From a checkpoint of a small transformer trained on Wikipedia: learned positions, 6641 steps.
MLP neurons of a small language model. Each row is named by its layer, matrix (up: input weights) and neuron, and shows model dimensions 192-287. Each number is 128 + 24 x the weight over its row's rms, rounded and kept within 0 to 255. Numbers have three digits each.
A block is one neuron, or neurons of one layer that tend to fire together. After each block is what it responds to, as a language model described it from the Wikipedia text at the highest values.

L4.up175:105133151199116115141129134102127122127116108139107097186133165152134113126105129129129157137112159073137168121130163122127116112115119139107112153137169120182120139181102098103146110129112144100100122079128119100105127110123109146124082144114115132157143147130162138125155089134115144116
L4.up226:163096116140134107146137172138144109138124096150154145118144111151133138127090111103164093137156115120131137129082089171152117138139156154157139129173144107137185138186104145125125126158079123149140132101132146127132126122086145106157123109135143122157136103110129120120118144083139160121
L4.up635:129133123133131136130088122122161107140097125087113120124120172177145086158134126130142107100101142157173140116148105144143146099101131172151156148118150162150113100067108106110101140163143101147140148137172082121167122133133141128148102116178164166136128126121143147153182138086078162117
L4.up839:121150151114097127127114126107118128123106123169075115136122092098115109137142126156109152146134139191176127174173153145109092142148169147152077124127126136103090179135125149124133173096131124155105135096088066105115083120103144140148142109115156104166147140159101184109143144096134129137
L4.up1070:173142142133079136116141133161130154132150143170137106090103097139165127131087136130118113132141143134138123170180114140144133163110098159121096118118098138124145141092071138106137059107158137176135167118059114134086162113112150134112143158115095131152174119107111128074174108113084103120
L4.up1261:154152131117069137115145146147119131135130116141137122143149158134116116143139140104182123129125156135110164110128160128141169097130087131116157129125113114120134135172116135187063157126067045152150128127165118144077122124083126146107156150118142109170129170132125143145156124109110146127
L4.up1522:131140122131109129164080137123168172163102076122131156120121152117146152123130109106165119143154125155144162121106108157141148137194144090105115154119139108145122108124102096132093120134093122142155152143101068101112131135112103137163111118129084129166112149142118136171144136107115129136
L4.up1648:111140144126110134093111101155168133164111147144127157165125133119139112185166139158121122144096127095136137106140114155155114150140125120131146090097100130124081178118142132117107162152148123165097145159111140109114123151132114124156099113145077148097132140111135182140176131123126101140
Description: Finite auxiliary or main verb (has, have, had, was, is) right after a long subject noun phrase, e.g. "This compilation… has raised".

L2.up427:171111180174135133143114168115120088131132101101123101158142127094128184128103158159131102101132125114118123169153134123174136156133133155117112102147175136158130192139131127100104113138155150151105139136115120111124110102157120099097110079135106156111139107127157101129166142128095119157
Description: Two groups: possessives and articles that open a noun phrase in prose (their, his, an), and first words of infobox or table field labels (Personal, Elevation, Rushing yards).

L2.up426:119143133109126110132160148145133135127117151115129107120140144120173112125103131150097086155121162126098157148128137125125136080156156175091126144136138124139104102140111136146144155137164142157053127141111103126125180104113140119142107193091118132137087141106132148157124157137157098094
Description: Fires on the start of a location or time phrase: "in" after a named place or event, or "the" after at/near/on, as in "Hospital in Bangkok", "near the DMZ".

L4.up29:129121134150181129149169154125097080108141117097101150168143133112107148137133162133159121136141142140170081151173101104152113187097149131148141117110121139190080131160140118123116110170157134121188182085104091101160134110106115116141128101142144133136100144095167149133151110147124154153
L4.up238:142096085139132104186093087155108140149101099159146152164132139147137156102126162101131114127143131143099137116168123097101100141153146098112125121114124120158162153096153154125096119121145158131115103132163106165144135151112124105128106128107118133109131140124119164131119130148146122136
L4.up983:138113132124160156144133145189134148131145155121143154134110075123122134133116142140129112142125135120181089110146085152178123143104142121158129149102089118143146131104120130101175113139112162128158139123155096145142110145139094096147152127141134125119138125167122108124118126113095154113
L4.up1080:143134146183142177146141099154129136144112132181122124138168163153133101137120133110140117096156115121125115107118138121176154129113137152116125119103136098131136089148072132193116166079146118107103166152126106125141136132131125106162113111153155152112106125127129142138169115163111154122
L4.up1317:143140115121160104127176048157114121132172107136110139132114159138128158118147132121077111116093127138134154111137134125118148103137156096095121140101102143106140134123181128180103159121165132167114123095111136138145125105104132124151133144146139134124128132092152113131129181129110158095
L4.up1565:124136064122157129165096130145101100138131146128178176105130147149133129122094095097101141129163142097151156143120144156135117100110157105093112160156158083166163168082151154090136077106160119119158149130153149137128130139070081155128167120134166101115077133111131111116140153141104122133
L4.up1660:137137158159104149148169117155091122121154149111131152138151168079165093093126122120102135093119105083176120094148146092120079110135099172177155153106090162159111112130141102118158102146129104103140118110094134115150128122125129150160130106145141137132093151162142138123172146146114170110
L4.up1757:169140166115076145143105140146150086161150146121110138157104143115098119098129127125113131159146106102148111141148144143159112139117127140069117102136134135158125173147113158136074137143092092180108102124144137160120114105140138119138129123096156143124119162130150157130104111133157100096
Description: Determiner or hyphen right after a temporal preposition, opening a time phrase: "at the age", "since the mid-1990s", "the following year", "prior to".

L4.up65:143126124161167151130144103141144159105095105152107119147131146072104126112172174170102109122126108144092154164164132143121098174111118140140138151121122108170150131055092105076143121110119101145121093119119098119131174104128148076115151139103131121094147113161105124128110150125100138104
L4.up310:135118158136163164142139127159104078135126121182139091141101125116074117092124113085149126149164159147107138087120103133181112105121112119113114146116148122093121179096094096097133155071148173170131113134081126135145135132133104151109163095131095110111127096133115098120119126102124106138
L4.up584:161135104102147122102113078111126146109149106165141141151121137101110136153134079088139133146164176135124114134143107180120079212142150134175123162083131103145161136137148134135110090136078109102141142170103124109154162159130107134107100201109132098073170094131090160111105146109169202131
L4.up617:117099140148149132111085125121158153120171155131103130116126133172130124128116091114110143036131122158113112169155129120111117122147112142137133135097175097156116155086065117153184171127094127153084101130167126091125098122095115108123105105128109113108122091126129110123083114133153131143
L4.up985:104145089156169131133158114152136118077134129123134147129118125111117103160154140125068154118131119102098134168123086125102143055154101157118122121126110137166119126100136097133120079152146126138138127107065112133165102093130145154084109127134109101079149123122102120116072110132131148140
L4.up1370:137129107128101113136075119130133107158139135153120151150107127091104139101153108141146087117133133145123091156089139135146125132139125136130122138131103113140177161100103134104133178158113114113112106155144104098157114135112140145108158177118111111131125127129062118143121185090121147138
L4.up1636:094122148091150096132102107134115126126161144189110152136135089091125109117177123146107111111126095139129165084120096179139107137157112116123149177128154109156142153150084098128130110105087134121117131120111134140115107134102124144123131152127141106092143084121145153112098143111110124144
L4.up1649:101131070139086154127145111134155133094087144173134111099102077092176127116137148126105091118154118105146165129147109112113134099142129098121141126129100078094141108129144128092144122122140183088091085128146116110153116107143122104090135160171114141119105123123101158104085172081095124131
Description: Words directly before the name of a club, team, label or organization, mostly in sports careers, such as win over, signed for, joined, San.

L2.up1208:168136123077152155089133118095154136115112120108142134123110155147076116146106116101122104117145119111140125117133093137142147145158132130137115160139138146160112127087135124128143090145115103162154108170082124094200120142139123109102148160158137109119139108124082177084138162105121134104
Description: Football match scores after "a" (a 2–1 win, a 1–0 defeat) and "Qualification for the Champions/play-offs" in league tables; weaker on filler words like only, there, following.

L3.up756:125129064108118133128094102174163110147143139093111153178098141104095123117173104101137101133136131154117130125106143152164141160100119100137125153122118089143118123160131088085127105139167148143122117168108125176102161078145091144097113095101091177114120105136147133147147118090095127148
L3.up898:138114068118055127103123138103141145125134126107120123143128171112120120124132149156111131125152125135143097147146125126122136144099152133132100136152125138121103150166122157134121151099162137112132172166149127127092115129038107101102132156138125070122123111109170129149068135098142122132
L3.up979:120154117141123165139105123148127100113127131138075126078110168118155083125117109126118137142132167117135120153146088149168120124133162132166119123130124154138128090108131162109093127133148143164146125133148153137104145116080131091145108111115130206148144133126125135139166155111163124129
L3.up1008:106129107163137137134119100139149092127085127145100110089127127149124128123101129155130115138146126104130174085139134116099149140170129089169126121120161133121128113129142159103130104150147087142136142117168120136134126106173096134088092127161091119096129172126117112142127104108113135112
L3.up1486:106123083105150118105150102165123113125098132092132133138169116120103125124105104160120124113131131138165159141135095142147151103148158150115115138118146128130115100155086094114094150112134168099139169156155140134128118135101097097101107079170090167135122127157131089126158112123160136129
L3.up1668:139131157140098147132110133119131118146114125133106163097161104138152152155164115171092135124156137116126129086176109106130128153143141118138138147072104147171123102093139100088128077126138156085149152104098123126135098143115117101124098100163143104153109112109097086158099106105120120082
L3.up1700:118099143184112139156162132132093077069153142103104092111150147128136111125137126171113074135150098125163144150131117117122153141127121142137155145103129140136142149174114099133137129112119109123136151100142105123097135108106111145149117122130161123131176134169101148107147163162116105135
L3.up1872:135135121139123153177148119135125105102129084110144128114083150120107113156118161133187163092172140114120136167104107155130143126099119117076116159131141152147150167071122179137135151106143162153117172157084090161155135092082154120124120150110089163094149142155146152137102125136125084086
Description: Words right after a sentence subject and before the main verb, such as auxiliaries and adverbs like has also, have now, he later, they never.

L4.up127:105106126137157101110119122155125128130162113147139148125145175130086109092148151118133144152094125170118130096144119099110081164112130132120120162100134078119128121094127107142132139101102106118125142118156125152173119117100131081121147104101137124083158110169115145122136130142104115125
L4.up137:124173125104109130160144113176116119136116094139127112123095150133123160118110154116150169081108123124110131122147135123121068104127145132131128117167160124128161138123136126129110111130129146124151153129134138112078118124104137129112185075130136140122120135092136136110111145122115132109
L4.up393:124086142134126131124170144115137158141160103114115148144157141147137136139111131069159128107107113109119117114144106118105076096150116133090119112123138154089102093153138124113143155139189155108118117155177132122139145124164133104110144122099136155170178125162147135124095128141107145130
L4.up611:131162101105156108135134119144100087138157119198090141114137147107147156137152142091169135128160155095106099105144166094121144155119162147088130140139125112149110109150092091144113166144128136174169120117109129133135068098153113069108140099124107114086140104062122160121089117154108132075
L4.up651:101114140113119103163153148102100115139116105156138132132132111091118133126107106152150131144072138096118147093175140107138143143147140102089167124192164146111102099094122141110091129093104142147164126156143130115119130104139099132107129129166112120122137104093108097156108112139133120095
L4.up861:092132123133141104123124129091131088189123119171138125119164161161185107151159151107147183080139149126129142112153141134119124138123160100109147154093160103127120124123187073126122141114125107163097175154135090136152127147095109145121140131144127103136121079117110089118136102126104157102
L4.up1262:108141164128132104146102142171124150112116174100103114117146140148131149149106121133158101135130124101111104174113111089122131152083152118167162162114121118137135152132131138149182137082126116137161134119114112130203094100124086152181130120149147110104140185111072097142130127129138190084
L4.up1300:101122149121081111145081110159112133166068097090125126117152144129192139113108135113108115098146115133133167106144099128129116134104140171078161137123125127138150090145121115108154101148109143115120150151116116138099136084136114147091151121160161136113152159134149118146120113104104107117
Description: Third-person pronouns, mostly possessive his or her, pointing back to an already-mentioned subject, often right after prepositions like after, of, from (after his death, in his rookie year).

L3.up284:100111107165084139117140122129149130117124115097095094147085153089145124133074167147118095107193154124133146138138135132076152135106145123135148097130151124108091108158107108102154181090171163111151132135134147153136119108148095136085134139115140152127162136134113088129164144145136095134
L3.up763:105137170130132162106142095138121150125145157124134159135152134098127166154154130141147103138124099116097137127129082158118120140096174099113133130123151124146161142126119135135145165156159114114118110132114138142148127166173153137115154104128119106104116129119154173123115102118112161108
L3.up788:090152139126158099115137137149131090138135139159152109120121211104121068101137162123103118105191141118145106143122110127113141196110145137088110161136121132127110121094141131117125157151143167101120139126160161141144151139142090139120158113129152129091119124132134116172170121126159163067
L3.up872:109130164094120093113124134115182169112126117128116150114078144143077159164102155114132135148169124132127110117133105099142107122170138127165140103127189130120151158110122148118158143096094145128128127125118117110145143126145121098109141074112099110119109134179075120142141095119164137163
L3.up1017:142149140131141118102122117131146163103151150130098109124104126139099159142132166169145201118121112101110053140103119107160161166118115110131122095131093122085114090097094112113112135161133143161150154104121104135138131158134125120121145150104136109106106149126127140106156111135134149140
L3.up1046:132115121073150132130150165157165122090161113114114128175101129137100141143155127106109125150141115102136125121113117153167130149100122103144124158142140152161166117148116087131162114142127129161168130140154162145134126092126127127105106135151152124112134123160158080100117108139111112097
L3.up1790:129119156093124165159136117121133138085095149150064127140090136146120141168147175153106129135110114127151085122119112149124149142168119118147100110135114085091141145136121146136149109124130131153129186145114124115154124110137129083071123141074179164106135144136156120067143096114109150124
L3.up1860:113145112171126137181116102118156131120138136136082092114103173124111151151119110156110115175106145101125082130103143136124135161102132075176120150110140099126149133118112096113192121125148130111117112120112139120148104122143137123113118147110129171141125125103112128137114127132119147112
Description: Object pronouns or noun phrases naming the recipient right after transfer verbs like gave, handed, offers, affords (gave him, handed him, earning them); scattered weak hits elsewhere.

L2.up702:157134085125173122089101161099145094092125170140103100133136103149113117102126164166124113133134137105140082138105132127171127132130148100123131112154152104147101151146114128141108114086156150085147085125136151095121131096136134126137099119138097179174126138113143194088158124080127140128
Description: Auxiliaries have/has/had and linking with/without placed right after a subject noun phrase or comma, e.g. "outlets have", "critics, with", "they've".

L3.up157:126106071118096147157144149145099140162146111120119106140140135118144141096132129120096094144137138167180172145150142118149153133129077113122123139108101153132126168130105134130090123075117090109113109173142107147126146100129157173103134148089146122174147120127143112129153138172118096153
L3.up526:138155120143132141131137115121152116142173137132128143135143174106127154111134156170083125123134116155126148094141133133125079136095098151073132148106119093134143097079140138163157177145160140131078090140089113171106119146091136133105149120117111122145083137127139136132130157148113149102
L3.up797:138112099149124140165192120141156110152115159131113099133146144131124167150145161151121166146117111109158130116113101163134140134097112147147106119117149152143153146079156110137128088120112124129113128137171114104133089163134137123117159145105173127148123133158123093111138116119123170140
L3.up868:130104140093111067129122098137089149131165090116127102150169130138155145128140120064113151153102104111153129148094106134115161133102139138115141142126106174145161068167110159113132143135175137107147084103136125169105108161131180137138133115118180122171138120128139112143117131114120111103
L3.up1039:150102143134107175134134116138135132132134110090139105116140088151143138114167119101120141111126113132146159088112152124138156127147093150124111154124107121114077184151126121090123124118175082117145126133120143103188158093152141107136131120107140101103157156127127142069169161096128114128
L3.up1064:187109153147147136167078123150169140141173114152138093091140127143114145102104087171108162122074101136180101119145112129129120088101116128114130190082133139119123158132138115143163134184150091104112111163178110109099131118126144124139118111095127146110119165136111110135126140139128138128
L3.up1119:135086117101101136133138122135126122143156131149131065151100122115135151096121141122139109112111127102193135126097151135168127082131109137120102139117087170161131140142096120136115115135125151102108114134116188123119112101175130132119086106129100106118132142171149157086150121133101083199
L3.up1417:127163123112115137148150162140109120177139134106140098151130171137108142097126133131101129132143077094137124130132131179163145141105090103118142165091100140162108138123117131146127125114143136124150093118124108130141123127124097120138133101104162127141112152138107109092171151151090103113
Description: Hyphens joining parts of compound words and names, such as By-Election, Runner-up, Orlando-based, Neuilly-sur-Seine; more weakly, day numbers after "On" in dates.

L3.up273:134140130122153126123101095122134126120137088147113143146123130096122119109099126118165130159107169169147146143128114178130104189124129150136171124100124107100124143104113101139153081136144064132142122140097128124169120072116126123131130158118153127091166114129131126107135136144111150118
L3.up908:147118128099114088098097138164105155110104102093118150148094135146124098153132123098122140149123162135107132123136115148137139145115162166123125131152130078191163131132107128122144163155124127124124131125122089101141163147129155118122161151153166112136084097129140106127105114131111157137
L3.up955:141117104150169083092172110096148131135146131125126128143118124087077120178109117092164127110147159108133088125161112104135149157134146157124112140133104142138100145125128098081128158112122118135123116150132127127136130132145131111141113118123134151125148140159104133090112150100113125124
L3.up1306:146105081144125127093129155095168133083120141139140136108113121104111110119110133139107165114132123189097164144152151161156101162132156158167154173087141097093111144113122135113113138108140077154134096170123139151132140119110105128112123177135143109113136090094119127132120122171151158153
L3.up1455:162159096114134141088104108133185152126104090165111141156086098088095114139108106106150113118180128162109153176132117158105108176107185140172155173094130079113157103120132125086129115156075097139139087139102104099141176143107135137106110168134162073086107075095128099138095148122110171144
L3.up1470:138175074105127092132093105153153129131156108117133114132098168134139130130103108143094121120181121146145136144125145144120178141135129173153146179129117113161162137134121139121139124127141099136113125127137128103135128103096121114119110094137139147085093082146152111146121097139138126145
L3.up1500:147103156107159150127146143155072187131130142109108139127140093134130173156127128114134114099139135106152127139126123124109132162151115139093093088115139104160125107104132127141127105127118093124160100081117115161152105160110130145096110154158185102143137093133176118127149118109110123120
L3.up1752:083128122150111136107093156116186097097151136112120114136138098134098143159143171156176169088093095113171098149111144147146130145126194127171127135158125137124136146116083113110147133154145129131127102084115106099165115131106124130092090113079142077111082097096146112150131148110130183139
Description: Function words and table pipes inside athlete and club career text, such as for in "goals for Halifax", as in "plays as", and table separators.

L3.up229:173110115129156100101092071144141127150162123125116100152153141167130126168116118146123148148113112106099150122100160128084120147140128170132129163104149153103114094134103147149075075150155138089131131096108196125123168079133174132146157103111081139129178130136134130112114143125122120121
L3.up378:167116129094157115122131126114144148106144104141132105155121133153118130132156125134075142149109147094147145162130154098092114103090120136148103109111127177097146122111157103164145117148110121138150116085100138154141100120156139107128166192136124141139136184121127105169118135112123081121
L3.up458:191101138120146137140142102113130132096155121138144111136138103117148161161147128130120080090127154136135133085106120135111143122114126089144123157081138159145110138140138139114103156159150157146119126121128156143162067167132161175154134101110112138118142144135115137129160081124159145111
L3.up838:165128109149145115108137073145119135155111087100123153160126142168116136105145097069106137104105156107096135132174148114115124117107115090148112149126155176107153085141127141108102125118141135121117106123149107166114079138140157110065153103161164148114131146157153119143112158104188148118
L3.up1286:176109144110118166116108096158133111103120130128106130137142134123145067129055153097112105158125127127114109137203129150137134118119130105099092107069126124111152094100115100130176118096130127130123148157141126083151164066141139144156128122131092084066143109143155141135124174114118156110
L3.up1324:142123142163164150149119087113147147121115135086110114146127176100108148104131123150074111121110127147119141131084114116130143148107121159114138152101105178115143104113169132103180074111103100118136124162134140118148122124121105161136159156143119098115115140121153141147101170152126130125
L3.up1481:145143115162139129161129105127160129108106144122144110135125168140119160082101116134084109097131101161126098111200130119142096114115130107086136137109087094128157108166124139122174125090142102133096112107132155111133143103105127106106127082095117109130119153141099108123086139136133108088
L3.up1877:106136095153145144105141106125142135156149126142122107143150111139138149115112139097118116132157094144114087172119138084133080145110181086129118139123165096148074126143131167101144176154187116157145140159136130101112129110086155140128128117137126143135137141168105121100106124124102144087
Description: Short mid-word pieces, often the second or third token of a rare name or word, such as Ó-s-car, E-s-aki, Li-s-zt, fi-s-sion.

L2.up1417:130109162107088095137150095148115141151144103115121115109139151112134131153111118118178107128128141105091125151125169100105084132130132143173136122128127136093183105134098105111156149106135078097160122130113093097137109142102160124122137116104127136105132100144140114136155131107104163075
Description: Short word pieces, often a single letter, that finish a word or acronym, like PN-B, CB-D, U.S., Co-in-age and Dobr-in.

L4.up62:153112159107119105116148066163109128130159119156168113142148130154132113147118119094113155153167140158114127112172175149155156150152139154143154130105136113118124149131108108155079112086126089110117116135128118128121142136092112169090173142113123144128128153137103131122085134110126112096
L4.up86:158128128155128092106139145144109144119101160122128100149138114092149132108124126140132134150102130083110129119161140107160121089142112059156147135076171180123174134115143123187158095130160140094083103111135170159145097113102137133137137139127049153141118118143116119091151147091100152121
L4.up282:168135119140117099108123123117156130131110153153150116123149143171110135155152108099147160139156114105091100103170104127157128132123083149125157120131111153094115117143159122147129099156128103178124143124121156090123091190145112122136142081114083099123110116101118103114140145137122146129
L4.up766:163101148120145147119106146111154133160120098130165096130106096133143116140115139175146136164150129073093137132175099170118108139146105124172143121099102114130128168141102103157130055106135121071080138149145093134140109140088165113149127105088112149189135105103085140123122140093135185112
L4.up822:142118130104146124152096133139135092134111132130135096109106112133096095141158153121107110116112094115109088142120129097148088095148140114112129186106117119143176137119113186135133133132115108088112161117141091109146112144096131171120152104119127117151111104128135136147137138097104125111
L4.up1541:119125100102109086094111087105164085110149117129162162148123175132113131120119124166108131147153139148075097083190112109142114097097137104149132120116135116138146121141128175141136157126150139138096113147114127135157111123099113134129171117097127099142126143133105128155121157114129104057
L4.up1604:143118129066175133158107089114117140080114144121151142160102154133114152176147138136151125116125141067114149100185107137125164123117111121126147089137124115101140153148117110121127099151151140108146132100098143136091104122129115148166134146117137142093113165119155142129109127152147122116
L4.up1919:152128140094110113123089118107150093133115126137118157093117138112071111132103107120105118142137136127101163087140153033092148140126139156141125123120137147090154157140132130151122144148104133105079103147106133105140138132134144155084110156122128107114138130129145083128094117158122132099
Description: Short word-piece tokens continuing a split word, often after a lone capital, period or apostrophe: U.S, Sotheby's, Don't, 21st, Uttarpara.